Weights of a small transformer language model.
Size: 11 layers, width 512, MLP 1344 SwiGLU, vocabulary 8443.
Architecture: RMSNorm before each block, rotary positions, no biases in attention or MLP, untied embeddings, capped logits.
Training: a variant of Muon for these matrices, 756M tokens.
MLP neurons of a small language model. Each row is named by its layer, matrix (gate and up: input weights; down: output weights) and neuron, and shows model dimensions 368-463. Each number is 500 + 25 x the weight over its row's rms, rounded and kept within 0 to 999. Numbers have three digits each. A neuron's up and down rows have the sign that makes its largest values positive.
Before each neuron's rows, "fires after" lists the tokens most often just before its 100 highest values on Wikipedia text that the model never trained on. A number after a token or word is its count.

fires after: "G" 24, "F" 21, "Z" 12, "g" 7
L3.gate1310:479490494471515493525502488507499477545464469460478521511478530501501446532517531515533483495519517530511522526483507528479494493490504489445494495489503495489513525533511520531543459493480483520483501510491487496493472497525485537510516520501511526546488469528473510488501524492548513459
L3.up1310:491546543493514486548519491567474492467486503464496481491496443508493467516537493482477538489534458496525490504527479518469484502496467539490483459491509535503478479441471570488475459480498446503456490458513493507488477546477517499545478470486479471525492437491465502506474505477542517453
L3.down1310:510534518487479453429518480504525546538491491487512515509529478518499524494503486512520521517519462436497538480495494451524509544502519494518507466524491515535526568531521522508524524483510500507495483501509505450489489507510539469531494477469473522512459530514570458501550494505452480505

fires after: "| " 59, "." 8
L2.gate406:495487521498521479494494526539507494542511484497492520506509481498478518500522463495510557505449497510495486512488517461507532501462502492508520497531525513559489504485531481545533540512493523489521501490515491519545532474487505524558497517566487479528496499484460477492539519524541479543
L2.up406:486481543507541471441474506506487505548554477490529538515488484501468477553511483494500542510457519517487487460460461488521504506501521478505573477505503443552464519523517477563514528496504517485560495480488484530523494483486499520544478476563536476503511479463451475478502523526527521523
L2.down406:493472526537480508553482462503503519476493512510464464501555484493480479523500461501509559526495491524566512494497517479508523513513524488510504508526549493516452507509546515514453520537463528496488504487481553540495507477489504470519499474501478514523490498538461489446526501510476485531

fires after: "| " 31, ", " 12, "born " 11, "(" 9, "in " 6, "In " 4
L2.gate514:485527526486478501517445532514495526487496467476523535494523466538450498491525479512540486496486555489529522530548541496516486468469542518499512477533503488506475488519508480553522482532491522501470501480514499460492531475489488492455535460522503509448493469468494484581506503449509547541
L2.up514:487492490464519481485558493516485480488538525473486553520500518505532477497505493463489523481441515502511541493560503490522509501502490469500509478513487466494514530473510488521574502483501501488481486489510492514467450521475479508497536509519448505517491490515537528496474544489491531437
L2.down514:510447465485526520499533506467528488488511543473505507518547548533498480519506499512489481502456530527459474522526448523513496527492512415454537478488488452468552500492506477490513493474505456470516492483495441539474503502499519515510485483506440510560527455497538511509491531506473505441

fires after: "and " 19, ", " 17, ". " 10, "; " 7, "As " 6, "that " 4
L3.gate960:460471489493515507521509520533535510519477499524516523499504494483440480497522468434478486473540542537494509492473456507502506494504491496501452508478494548464511541532530467485499485507485502516522495497521540472498447493499532472540529504527564487478536459527517505529518517513444487499
L3.up960:488460510486513495509482514528567549469496512525481508465479555483525517529479505452479505475507481514529509502519483458527521509561510496467481485520477528530453504471521530497547502523472540501503484482540544522541501488440502504533446507463504484476525490501534517509486489502491539485
L3.down960:488539482480548536502504488521493568504460514502480504468507503510480500490509480516486492521533483554500473481508474476500522454513490500501473489503510490530493578491576479549530493522485511455512522503511508498491479500498506488467497468484507471519541485488527495493505545501486481472

fires after: "S" 26, "C" 11, "R" 5, "W" 5, "Br" 4, "V" 4
L3.gate590:528485480491480505521498503459549505490524501464477494476564506531526532469552497513516494487515542477512487539467470515511460497482494478468500501510489501478494474497508515489541444479520512524513496552516491520484452462533472502501499506477534468468507519461509464521500507486485497527
L3.up590:533457466503484513495494459447496500499514494524493489525474495504513558445494517503507502520521505554449470515513504466513558520540511515492454514523512467494489493498490485469492498510431467531478471507531501532456511457517471478515475498538464453523495466476526423513491500484532471489
L3.down590:505460514472524520481531486534506526497487481454507512503470529475472524505456511451474496534527491520509511466532525495517476498474494513496478512531503515504512500463527457564522516502505486494482548539475482479509461492488519524525483524491507462487497483528574478482524541471508453498

fires after: "w" 16, "t" 12, "cl" 7, "st" 6, "W" 6, "pr" 6
L3.gate318:481494515514487552520487484484492554501534482442506482543480500554519486441543531515474557473510481503502466457471543467452438550490526502532547517490488511495478487509498476485530482570499433515481519490485489505505520496529473486505517489512512485502467461494536471436469528496552497482
L3.up318:492460546474491466498504528488488493504492515512536526479471508481536465476491519525498500496511520541509505528529566517491453488460443530475524480464485494495480523490520446493500506531518505461517497485536538486495545488493491474491465516542504479467518545522485496488482486505440518516
L3.down318:493482521488518505455465484492501492510481465509553499550521471491544499512512493551493483492496515508531443532500541495506512478472478493495509463505480520517470498533490496512477510486511497514485469525489554515541489484548493474509531528487526530438458490441488459478496447532529480450

fires after: "\n" 22, ". " 13, "medal " 9, "where " 6, ", " 6, "Bre" 5
L4.gate1155:520515484475498521492438486493497460506466492479483507534495502495512439494527497531518513536520483510490507517490506499498505486469513547554475539510509503517490507487536497508539487543461494557474497533559472504502494497544516502478510545452521527520502526487495501563480510451473490466
L4.up1155:487483513480511473479511514505471467487513482462508479522459494503514505502488481512477496497483494489507480540466487492473497496537501489501495491519543505504530555492535477437477494475474501523494518522526462470520473502519498517486489499465431553523485483504488460486505533492506468491
L4.down1155:468502457481528505499438524534541502466517543494473494496524477492505536538484458537518527494470518518531474485498522456520495511498459484491489452497483489447555536502504518503524531485476526491481469486475513527510520514517509532505514506482489532485471491496490531517505522497519464510

fires after: "United " 22, "the " 16, "S" 15, "'" 8, "States " 4
L4.gate197:515522483410466548501518477496496470489482510492461516518438471509471544519505496517498487480490500496471530476509510473482532479509541470528524485492509495466489480503495525489476506519485493433525508506471489505545542523472490482513493501518485515484522518530453553540462463533548530514
L4.up197:513537496464503521528474476496476468480470492522481506459512484542495521512471475468495479452496531507526479488456494478513520487518445490496546551481518538510498493542487474493474533532470523498535533581499497511527532490505452468510511511556535481538499507485494515483476497519522504501
L4.down197:509470473511417492507534517503517487497506479517501464460510503521507517468475508522490480464504479547511508477452500506517477490478491548508503515478531492502463505480498512508490506493464476495510542519540481531502503472477507499510517525475510496500503485428488550477476493489512521522

fires after: "J" 19, "L" 12, "H" 9, "E" 5, "Gu" 5
L3.gate1207:470520450472459513488532517474508493478488478513499515493538524478446463526491566512496485520497458489482558465481492456485500453501484497549517477496508491503524496494508521499451483541464422555499498524474499477505537492500489518509516507466488489529501523478507466509462515493508492524
L3.up1207:521536489416459476480509476505537526485549456478541477523524519474481510499494498574515501495505506505497486509500516550455514472502520500509492503492495533514550489490562526470485481521482467524522487530516499479496501493508486496495486492492506479490529559476505461503484511518504488497
L3.down1207:501501490498495483498489514491550481515449511518489485509518479516500480485488528447471476471499437479475536502542451501508509496514482522510507518508466492497535468522483490456500509546530511514512490491485446495521508505426507491472525472483512488498477493473504523483421470463508447512

fires after: ". " 26, "\n\n" 20, ", " 17, "\n" 5, "; " 4, "and " 4
L7.gate1132:508495496523498515465510498500491458499513501514517493510505456498483528544522504518522443539526543472509529470504482507549480531490515550504478501540516491470446524485523512510488508484490504494471520470481516479506476470481518488499546469481488475478465475543533493472536499449535478435
L7.up1132:508521499512519526530511497522491501482493507501472505488534481549485442514471516522479498524501521519530488502526508527472521500459512485508513507504510446493510548470498542503524475550482445481522483489481503551465490542508493489505465509482474490491511509531512518533537493528513469504
L7.down1132:478492487494567484514487478520512513482506501481512477494535473486487455518481511551494520504460525478472539517503510506461505498460524481506518519498517523534510552443485503518540490538449524510560481486518511530501513523530551462526462473509492436545517460509556516512522528516463447462

fires after: "0 " 23, "." 16, "1 " 8, "2 " 5, "% " 4, "0" 4
L7.gate500:454542497477515473500539539499486492509492519524509497528557469468485498500551483487486514517521463519415521491541512460493468469541486506541478510535507474520478531498481557487471498529501509474483532510477514510529457506525495508517467516563547454487500530529520498515509514509470554489
L7.up500:476479482531467489502529513547507567488468459513503506472474510450454510532523460519481522492556513513512523491456475451510549530516493504552500438500546515501507476504495477520533498515487515513497514491455474492468512561523513516513467540466458525476554533473513494515480477448553516512
L7.down500:516527496484508501486515531542536510496465538499513512507483493489487489486514502506534471510500509493525521556482457502521530481510524491460507513519522472480523516488502477525510511513480541500485516485468460474476513503547487518475467497507496509519485484475490492531504488455494526487

fires after: "N" 15, "B" 14, "M" 14, "D" 9, "P" 8, "S" 7
L4.gate729:516494470543483528503516473452498542506498499483519490496516493527495492518513487491513499528510545466498522468515522522504472506498529516508451494508446488489439474498532493503509519499468520517540486486466505493523479500507542463507462454554501448577534498472532491508509545549500500496
L4.up729:499495458450480488487512476483531550450542486494522544519512492512503501522488501496512481519519502453486434546461512506482484504481482520521452536541471498499466530482498510489477494489524534502499554482484484500492514461482521475550478537522514522527547492491485515491529510491519497513
L4.down729:491487498524513485484431466485459446495470489457554514505541489472496465452452502498455516484497518536512518520453477523570467542535474518482503528539505506514554515507482457512512490509487485480485504502459492541449461579520515510527485536507504548496492527495499486526490550489532521477

fires after: "'" 62, ". " 9
L2.gate443:517520481456494514523510488525499491505488517500495477517522507511511489491535487519535501475498435529488546516479504524465509493483472508552526534547506432510493512484500500477432489522458509507508476511557576478480471504497477482474510476507538529515541505504546490483487477517480529492
L2.up443:430525511455481572475507525475502486488518479478501500526521534539519527498529521476472476505489480514476522487515464475489486500437465507490498504544520479514480514474491532536522494520487462511541492489521567489507478523505463428464524483534519474553478465480506514485462500482522486508
L2.down443:517483519517539464525472505528509500441523501482512501482487540465503513475490445523534506495511486491458504491525511539501489496502505502514529500494523522531492551511500505461500503523483506514491487518479481487512505530512470509494575466491478512542499496489468476508520518506522485471

fires after: "." 41, "|" 24, ")" 5
L2.gate203:510470547498504541485468533524496499521511486530487483515490493496465474516466528506493492507482483475474518490501545535478477531550495507517479499538524504525508536491480546501522481486452488488494514539544507507544469455516509506522497538491488465506538494528522526508507482501491458529
L2.up203:485497518524544484543465508536514531506534485516543472510442491491523499532499500492524442549458493482449502494504502493535513520501523493516501514512472522488516507506495499463550473492472464483523537499561520489538459468523504504518484521449511491526497516520517517481506468483513455540
L2.down203:500531446496481513497521490532509501499472515517489495513474509494511432502521487495509443493506522489541528506468505493440474501488537502545503481491508488503519515421460505487490477495475476505572510541475519514520458493513504502499516518491493487504497535507500503524537520511468482493

fires after: ", " 27, "the " 15, "| " 12, "(" 11
L2.gate647:487511529529475501528520502514483483476538481489469532498517533547457506513494486491479506472451503542453503504478530471498476465500477500489488496467564525506479484520506460554486543529514491503527475479525502469507554499486525517519526486529500481503500457473541553521474540527474522516
L2.up647:469550544473461452531518482528528504440520474487489504449471512557517474506519512498483505496488503483457483486474527484511486520505523469481514496511530504499514508501495458525485503485508468499469489472527467494519501529515511480493516505539536470498520498485492523458477524487466505520
L2.down647:518530503492481543471497499455505442468483472474467520526496526553488496470466479503511508479470513499507514522501510501488529487518466499519508535463547473531470510498522510498483496455526526440481479489503512482513497501519516537527526472521502492530501494503520505493527518507514500499

fires after: "T" 16, "P" 8, "=" 8, "ale" 7, "|" 7, "M" 5
L3.gate485:539452540514485483538487484493500492526511478543496493455529514508522461507519485499496461513497484510472526506523496508472494528505504491518489483495531526504522451513541514495511528523459487477508481482492517505468460529524483468467487494488486511510529508527485482479539470520530432540
L3.up485:499505534499482554496468469497494477515504507517543528450481501492478460490529512463486473496461530498528494509503519548526481505470492534457494468519492501490505516510504493502529546534503480438528479483488509503492444476475492501511497476473494468495496499490493484489527497481510487456
L3.down485:511492543478509511528493457519504541510525510483538520509491511520536447496464512473418458505521494521517539495484500570549493523501508521493501549486518554491531522464471509528506534524468479483538497500496467460488460501468472465502480495467459505478533511503504479498496469495502474509

fires after: "." 66, ")" 9, "|" 8
L4.gate135:510542540515453519532506513487513449534472514499484539516492480533512470504473489525505531511510480504477474496506511535460461479503483530513538521476514477528476534480503469528514537496468507522518459484493572506480525505552504501512511484576558471485469509472500489506506492466517458538
L4.up135:495559501506523537529510516529505506502490521509504541482485529490510467487504500530507525536529506487470507554518516518483527525485505479526500522478520509491500462497486543495496497512485533474493520501511529468517516511493521494518495495510466449505471499507475528492560509463498507473
L4.down135:513536511499499497479516487512468501493478516544498516501488526495521505498483516508467482536478528496510530506459544526539509451466497524496500500481495518515516454521470545486509477493475508523465541522522514487532481474515461484475457496527473450500521554458524520507522490515487490542

fires after: "|" 56, ")" 10
L4.gate744:505476513476483530451500481494502541541450498493490516500494507547476478526483458508512464513480503505509506489467519537502476475508506541514519483516511490477529499514507467532523496502499456514470470457492576442501467495481510473537505504470491502503529488486419532515513518459513497497
L4.up744:486490506491498510453490512475504515566510451502510484507488542476538437493505514511464537522514500492515469516496451529479510566499534506498504502502512519503466478494517525503524502525502455456478472560470553473517490495499467493515519566471488471486526465488488478482520463501492517500
L4.down744:519519454502493486505497473494477522477498459475496463504474514458454506491491495523475489541497542479495527475467515483458482491502504481486515511535506497496478518465483523473480522499531492556527534512493489502520485480484551512446495503491487520511536502516504506498496553549519538527

fires after: "the " 51, "was " 7
L7.gate783:537532502474461486528450482513508563470500465555515555493513552508481503469479471512507515491468510484460511484525514531520461500527487504499493515510520497470538487510495513505482511509502488461554497492508512464503477484533497490486488483476517502488486493542471515491515509458495504520
L7.up783:510474467530536530495509491501469480500485505502455504491508500479505485505493527493505488483502494517506497529456535475474476488448476466517492475468495539542533483455516553503449511484454503523503493476487488495508506501509492462467498502513484507478530510521500497523449518503452456494
L7.down783:493513522502499446506525538454510487506527542529499473486473509500468514495509512540525555486500502525501493510516474512510519570491489501510513496516478497518509503525503521467490502481489482515574511467496500480488525452497502508505505513518486495473514475471503549496485480499501463500

fires after: "\n" 18, "\n\n" 16, ". " 8, "addition " 5, "Thr" 4
L4.gate867:522541495475513505500494551510513490481508508506518458518486481484528552511454508476514492474502541478526484491543483493524456524483493566518515472466515507496481505461538470508510475470460502508526502451536475497499507546491509507509521515479489458473526440543510464472514459535524512483
L4.up867:476517518501496471522481488544476489485493479485506515503525530473520530511491516501480474534517489510494452462496455545551563480541509518548498509462452510506478542497506506480531532515484512504487474449499501519532522483508451523509507462483518507503479516494481501485476519495456568490
L4.down867:517530519499510531495506497520541525469500514498543508515478504501516513537470498480504504487515521489511480468493521468447549467528499503526514460503515471524494535490513529502524449511498511467539578505498509485521535484528515499514499483512526474517482473500536469503496502516524491473

fires after: "0 " 14, "L" 12, "Ty" 11, "Pol" 8, "5 " 6
L3.gate1146:481519494539522502512445485515512519507449495535479452510518504467502540553510506550510464482523518491548554515533530516495475511544475477465509488506534478513506487453539493475501484530478478514458492541497503515504486488493506497564506485515513465493516485506495526474539537474567492485
L3.up1146:501467550467497516474481512548488499500549499554494498506512478488485502481474503494508493508492511493527512454447495484488473490472522478506487472452501497497498513505508456486477519495499484418489515516555501531529514494530484515476470483466510530487479536478532537504491476480514494465
L3.down1146:512506511506524487514491516503497525513456482511470460453542499498498523519521506522482476492483541469467471490487500496505502527508497535506497494518499535446509499493503524459472526523542458485500482510485544525542516473465515477585502499516495488484498506483531497552484521473498495462

fires after: "on " 31, "% " 8, "On " 7, "Boston " 4
L4.gate213:480519483524526507522508535435510478508524476538514520552467507464526508478580522517493486514489539487510511463466498527525507542518502506465500486451496527521458524524490483468504476529443474467496539443524506475477520527497494461530450497475519512499457498496494496521503480450506510513
L4.up213:527520505542521492467507538478476494495503481496510466532493508499510506489511506496499521496505474531487453474514463469470493438533510489463522486493458500540510439460470474493544498516527498478483472487518511507548503502514512516516470516517485459455518500504494495484504511525513498523
L4.down213:479447540486531507519550550531498501524478526504510479538493494505478492539513440509492524524490497478457498522505446522490490492502458484489438485481451498514474546528494537511511515530480491465497512487486490498510468541492453503490565482503487520463473465491470479517502528458481507521

fires after: ", " 22, ". " 20, "who " 4, "\n\n" 4, "when " 4, "where " 4
L4.gate142:492471519519494483530486511541538483530483458484505471465510489490488538502511501519543463495460501487496475502508478435457534496518536443482515508505471494520478501488513497487492482498507478501526483499495519476524496469480515464520434480479542494515548478515532513466532514520480490494
L4.up142:488495512526507516522466500494527506484512509517485499494481478507479487512511477531523437476469513505464528459505482525445491477540476451498494489481503486539509547522528500469495482491526499501582468543529498474480510481535508511473487500477492511493506503475518487479460465506505520502
L4.down142:502488521473525493514501514515523446489478534522505454527477466500503554483513477553488500528477496536510489500477508473463510517556560520519486459507479519504547519471498514484528499495497461533488486480503504508475453510524517494504468525484521525516519516524455514486537506534464517535

fires after: "J" 16, "Z" 14, "D" 12, "d" 7, "L" 6, "G" 4
L3.gate636:509540533486496537479526519487483528496477482498529459526520466541502476519481469463522457500506414503493498501493484462514535520554472522511511503511478486462491526490505530534486498545505536455484509518509492518520540527505511499489499488484483454437521538478520487529560480509514489518
L3.up636:521476491493478544451505501460531499465474485495475484522484497509491505506507523492517448501529473522513489475534522474535522518499494528550478494485466470486523525488469476510508524516479462472488496531484530483521519449509502487499531522469534531492525501524517488519477467485505502505
L3.down636:488519517465480531503489486464541451484465480541467485491509467521528516515500525484507507486483463506479489505514490415544531521543455479538521465502468523508480539500547516502510528516444499482472480496472486456511519512468499499546506489471500502513508492490502494508523516497528488574

fires after: "|" 23, "." 16, "\n" 12, "m" 6
L4.gate59:478500457521488489499567492549515519521463523502526464495459457475480473515514488443491515531499481510524510527488522504469480490460478552490474468580499488510494519501498524446564495498477467529511520520516504515522508441509518477518499484537483511496492533512504556525466497503501555490
L4.up59:492481497474538489486494488490527490491525499484471465531492464474523557439492479492517467467456491491484539514493529501497505509502443523522467501528571506471497488486535537529483478533488480507485458518570516469488515507477521502490460517504497485511517506482487507509507467508522526484
L4.down59:478497424487496515491492474527528482510530502516479497545476479466510506513501477480485487498513510460545485478472490488499468478533484467531429520510532514496506499473526522528519466481512502508532483494519478515531512460498514456507473491501525478508555500484502540464482496508520565488

fires after: "the " 37, "th" 6, "The " 6, "two" 6
L2.gate26:527486509503529453497487460494560498457524508491526493547507495485476499486469511499515486520463490529508502516441474501487483472572514483444500461502538542463458471455480510502543486488526436576528510494501501507450463511481509522459491483482497493518490476548544492521475532521486518481
L2.up26:531498489518551461510484504459526505479543504528513476551508502499483511508491514505536482501540500511529521521471463481462466513525505480484535464506522569476507494472456498492529497504497469558506517495517483519507479513496509513510505515461488499528543512518548481487491479491484489519
L2.down26:533519509491515485500501515507564562499574498493499512474500502464507497483485515510567495449457453543503488520523514506491519509509504487486504482490494509480525500521496518503488474476484491518533465508502502515484549471515483503534539426522518536522460483479544513496471501469504526510

fires after: "the " 31, "ag" 10, "C" 6, "S" 6, "atr" 5
L4.gate549:497467531485481489489526525508485480483523492497504509487456518500545492460501459522490478430495462500452521482562513527518524505499519508516538500509487466490478553519520547488517508450517534557479494482503453540484523449452509498498505490438517535456536470483511509466503503482538515565
L4.up549:496528534493521515508488543524549502490478519489476530531548477523516524505514454474486467523520499539469473530498513497509502540461507562500495519494482509518531503470504487470511530474477557480490506507504476497531515527475537537515537550474456496477474474441506555517486519531517508505
L4.down549:533516499502469531492541501475469463505471508495453510526519482550457495496540488451454500497506523511515469486503541493522490500511496523506488498508503505497498505494522502506476515520481490528472550498535475527499523505482503557504511466482529510501513440478455510545498498531549491515

fires after: "the " 37, "his " 5, "its " 4, "The " 4
L4.gate41:549494463498486535505482509498524481508479489498513497500494518504502514463528488506522511525515542526536520483454497477478489522492491470491492508451512552482517513513513487524485495499538539490524468533507504469527473476508477507455494480498539533421500509512520517518529497460489502480
L4.up41:515502492446532536552511506509477494482465494490524518492466498502517452523484445526502520488498547478462499462472521481490541493492507463498515515442527484491516482539522471494579522516474493497558487513504480515473530448533492517490517494494509520467496489486524539463513475494502485538
L4.down41:474472504487503539462531489481506503515497471498506480503499540465524496490538491510528498501481498492505498467458494477490512495530487531526476526529528506486534486499477509494496486524489488493500527499497525481548493494471554543482483481475503499467490502489477488533463474536470511537

fires after: "the " 44, "one " 13, "a " 7, "each " 4
L4.gate657:523517495490477506522520479505506506477439501511520575509511528474457558468460480532495491496501493511467508474554548492493491506493515473499485501509493514526494496488478498467507505470540521490511556488466516469514517483444452489479487496490494477489512501516507479481493475466526542481
L4.up657:539512486528453457508521459515483532496502483488530512480493484477507498484492512476498504531525520494477520481538487511491525462503531488508462479485517548512506521526516498481435494483524448488494459479534499501496472524535498506515502539475527526461503514512502443534462548477490498523
L4.down657:502511470442527480515539527537522490447518501498560489460477466527491570501454485511497562525471511475498492502567479514495520536486511487561474480501476520518496542452476472492480502483521527490534473455515511471537514498505505531494457514478517470506471495497464495480489487473490512512

fires after: "the " 40, "in " 16
L7.gate1247:497475461503516518513484514494529496508519483495494510499538520528512514482498500518525494503482479529491553509502507474505524499478495536514512490536517514482458526510494473444500480509514524487491510494447544470484496514478497530468494511516472487507502461535510493508453520508501442462
L7.up1247:516462477521499461449501489473512524490484464497545506500492478520488543451519502512473460505521502476511514546488547530513505466485460468461490530482472524457527541475493508490479483514510484482451518517523487493519485520542481507509478462476503522505502548484497503427463491498481515502
L7.down1247:520554530535495529510492534527466458486486517516510459489463478515489486511513482529487525504542537495504466518498468500518504518523511475489512485481490489509503492548496540486473472531481489473538497525535471491464483417538533460502494508493541476515475497534514520491496434529548545545

fires after: "'" 29, "and " 11, ". " 11, "as " 5, "of " 5
L3.gate663:542480510441512536476504520505458506484510508494526483517456535498520476506508454504507545499511496528494511497502504479496521525511517482473481499523472502513482515447478514492518476481527534493506564534530529527502501534484522497550519526517523509488484473477506464509466529508473517508
L3.up663:518492487473487567465481524497505518496490525496532479535490506503496502479521463517530465499489480535482537476470552492495486499516512517510485511480490486526491452470510530541528473497505508536518537483493537518505485525489470527495524530520509503492470497506524536503470520510509495473
L3.down663:480514495531546508504521500522529553491468513505548497522471535508501512472460482533491510481530458434493510519546528493532531512516508493537518542509476510523487518498496500527510464500522527506544517514499470504496458506489509501506522533508487499472512498487514513473524514506519470469

fires after: "F" 27, "C" 13, "f" 7, "Mar" 6
L3.gate1215:518478509528468545503512475535518509498496467504493535498512475559495500523490507510495557511514513465537505475461476505485508510498530493496497473454530506489496513488487482463508461502526482502473445506490486454473508497508503534494482567547462503483485511524497463484474516543519528500
L3.up1215:469545504504504454447523501503510498504512514520486521517464473442519495514482512539501524451465506491511471481523490492454469529512461477463522522462513493513504496507465544466467468541494443496498526519513492468497446544512488498496495453548508493533399517515541504482498492493529489472
L3.down1215:500514484504533453454520479506509535522517525500539493496493517446498496512481529516493554477486470509540479471498510475463445497488475544499564511475511492536495541463503499463490481514501471485508512478488491470494468490545484547440490505512540510506494535514485518507510479501489486490

fires after: ") " 21, "and " 14, "'" 12, ", " 6, "but " 5, "% " 4
L4.gate1123:549493498501461502486485494488502476505535470472510460513485449479515532449491542468537496522520490503439545543543481484475484502474543514459492500528510508546515474420464531476502521480494516479556499499501467507534514488481486493534540511477513478514513511507533539485514511508520543504
L4.up1123:482528503530483482513472503530520487491483504480471458506491502509487480500546463484497485482492482514485512557450512517490459529512504536445500498500510519510508531460477488523514481530533525503496535497470462523472504492531523537518524473522493475487468500501536488494487487483511460477
L4.down1123:512498490481489536485517490504505491465500465492506469489497465490492513520462507504545487508503483488492520483499465500501469526541496509457576486513477499497460496473542496528511474468502472472534533491481483513496486424505484509462535501465496487491527472474495534440496520514533480499

fires after: "0 " 56, "2 " 15, "1 " 13, "Label" 5
L4.gate78:501487540474526486518483475522527522490513488511495480479523523487517532530470511467510427514494503481490507500493495519483452533511503499542502531529531456545484480503508513456503467508509513488483509459499462536499516523517524522546504489518491486525462535467491467488509545474519511509
L4.up78:518464490471502506460485462517489504526457515498479475496481551492510554529483461499508530564504525489504501523532509454489481515493507530516495504481514471490473498483473560506527497457509521450495492496508471509493458549480529497524522509488537490516466478481472539502512503477515532488
L4.down78:484499523560512501514540487519515529509467531462506475481489460488478492468495440512525514521490552481550515499478460462538461518528508456543504500519460505487521521503548506524450496482510487527548544492464503491513517515494517480519528510509520543516527468485512460497518457464476467515

fires after: "|" 46, "." 11, ")" 9
L3.gate802:507475487509500521528492526543500465540479521459467472482473516478469483511477507512520468546515505470454510522475530466524493506551531547480471508531490482484536512491516556488512501491494469537506484523518546493557475506481513504502495522504526471514454551516469518527496473499534445493
L3.up802:500485511499511536503496510512478478496496447511474476532453509480493475532471489527497511547484477499492514525475529501475522474567528552508469514514504484493496499525492581506511488501486458510472485535549553478544465481499489482507508529509562448520471501519522478515532481493495460519
L3.down802:503505518484511519517490488485471491509504477501505490514467487492495480506492501516488516513461510518507525521478512523468513450523529554512499489525524499505489513539496543497530469526482489525490471517501549500505482541478512481529509522514527482514491509515499481528525487539482492550

fires after: "| " 64, "sci" 6
L2.gate448:502555541540481500516523528525482484503485495522511485466537497541519485516492524496474513513480510492509518460472511521521499475495499491459503500472561512491460489478551469495522506522506477523509447494491451489557532540503558488473508483506500518500459513512490535498523515514473489513
L2.up448:531509553523482535486500551512497478502518512581538548506499498524476514490481505488470505476501523483537457468484496505469456529508506509451493473460504512486459479532544474505507498536540509461516450475460486494524527513518503470512477495493473509499528522502491513494498505490537455498
L2.down448:504501554516476519524514479469466493492474489481481518518503502482481506502503498478446540549505499491492540487452520510518534493453499487493528490501542511522475513489526497501521495509484507510500481477505470501550513532495548478520519476536532448493517524508551518493514452453504519511

fires after: "the " 45, "The " 7
L7.gate858:456507479470523528498514483460534508492495493477510559530483530494517515512525492495470488528513483545499517490541477507558502509535469500451461507510540494490529498511506485493494478490516484538509510518484522496526518530537475534485516502477483504500511499454501516512472544510448453485
L7.up858:508555490518503520515478528516510505473518472459526492492498532500486533513513522507495494461512495507522494534479500520496533453488500465509494469494532521502518530535493536488547486479467503519513489522499480488493542527508454537498472520543499509471495482467504483501480510521523462517
L7.down858:467529502499483537446479483507535489490532474508487552471513508529527515525513499536463500515464513516473481549500509471508504481501513520538484498510543482528522479544469484506541505479503499522477509482506455508549493518517529538567515515466477472464526533507510489444488500518492527541

fires after: "On " 22, "| " 20, "on " 19, ": " 6, "(" 5
L2.gate292:458467486519484472514472532465560481496520464555512489500480492455490514507501502507517458532478516527481509489531506533499483506468456534525539541529476447511494493534539515521537470536518508508508451557513503486538465539505511469488473495516515473520573491465505492499503476498472526526
L2.up292:543484514504526546521514488529495505478482473459480527501529534488506516504523496517576490483491508497481464490531488514501516513517489485493546533443516515520475519497536453506500545517445514477515473517473505503492483440448502484522527484470531499490425507500463495490515522501494514510
L2.down292:521498510493486471484498456481583510470538518499502497521498489462471518502486515468498480469519491456545561457521525481495506497503545507492481517472482492521464525503512481497493498533450517547472486493521512512473551486497534519555518497489500529529479497537511495528514499503510468490

fires after: "S" 31, "| " 13, "W" 12, "s" 9, "V" 6, "as " 4
L4.gate513:530503520476472529503529505505517494497529456524519509508444483509579488497502515500475477495503506506509528491558490482469476503477501533509490539487469517417505516512487479510527452474445507506480486453518501462446514549519532522516523542507520524505548491521476483483506474539531491513
L4.up513:519522556472514482513515515512481516489524503543531489532498504482496545482471477522470496518536511453560503514528529497476508505499535526547487501512513459495507472472522489493534487498486480511516533446505487513524528469492486473493519483545523510506484470505466518489512467494513521478
L4.down513:536493550498527511519485505560499511520499514474498555522438510529454479468546462490495543508489511543533485445504508490503484480529511501514528477481520469501502502513494479521525457487510525517478480480506461473454502480492534550480499508458483489531513500488523478499536512501536477520

fires after: ", " 25, ". " 14, "I" 7, "V" 4, "that " 4
L4.gate762:495487490478498461509533519461510524516478521512508503480478528470506512455534496519513510471456486455511508552514498522450510497492511512451520515484502509519484484480508501498496474510471528504502513448519520483550510511514491501505491494493464470509543478545465514538515475530532480503
L4.up762:514493507503533492531461579521515490505483465528539473440468496485484501507509471458523564419494521480490516487472499521497500478478526541517489456479545491513488520484537531468483474504433528549536481488496522529488510502490486502489512480508502506482498463499493502517474522511481478506
L4.down762:505521476488571486496504483534479533516522466511478497456482489517504549553513478517447498534511505487507474475504498527454525475510547481500444458497501498458540556440443529476544533470490526454476529447480513486514494428519521490535497505503461513529495512505513510517475487529537500474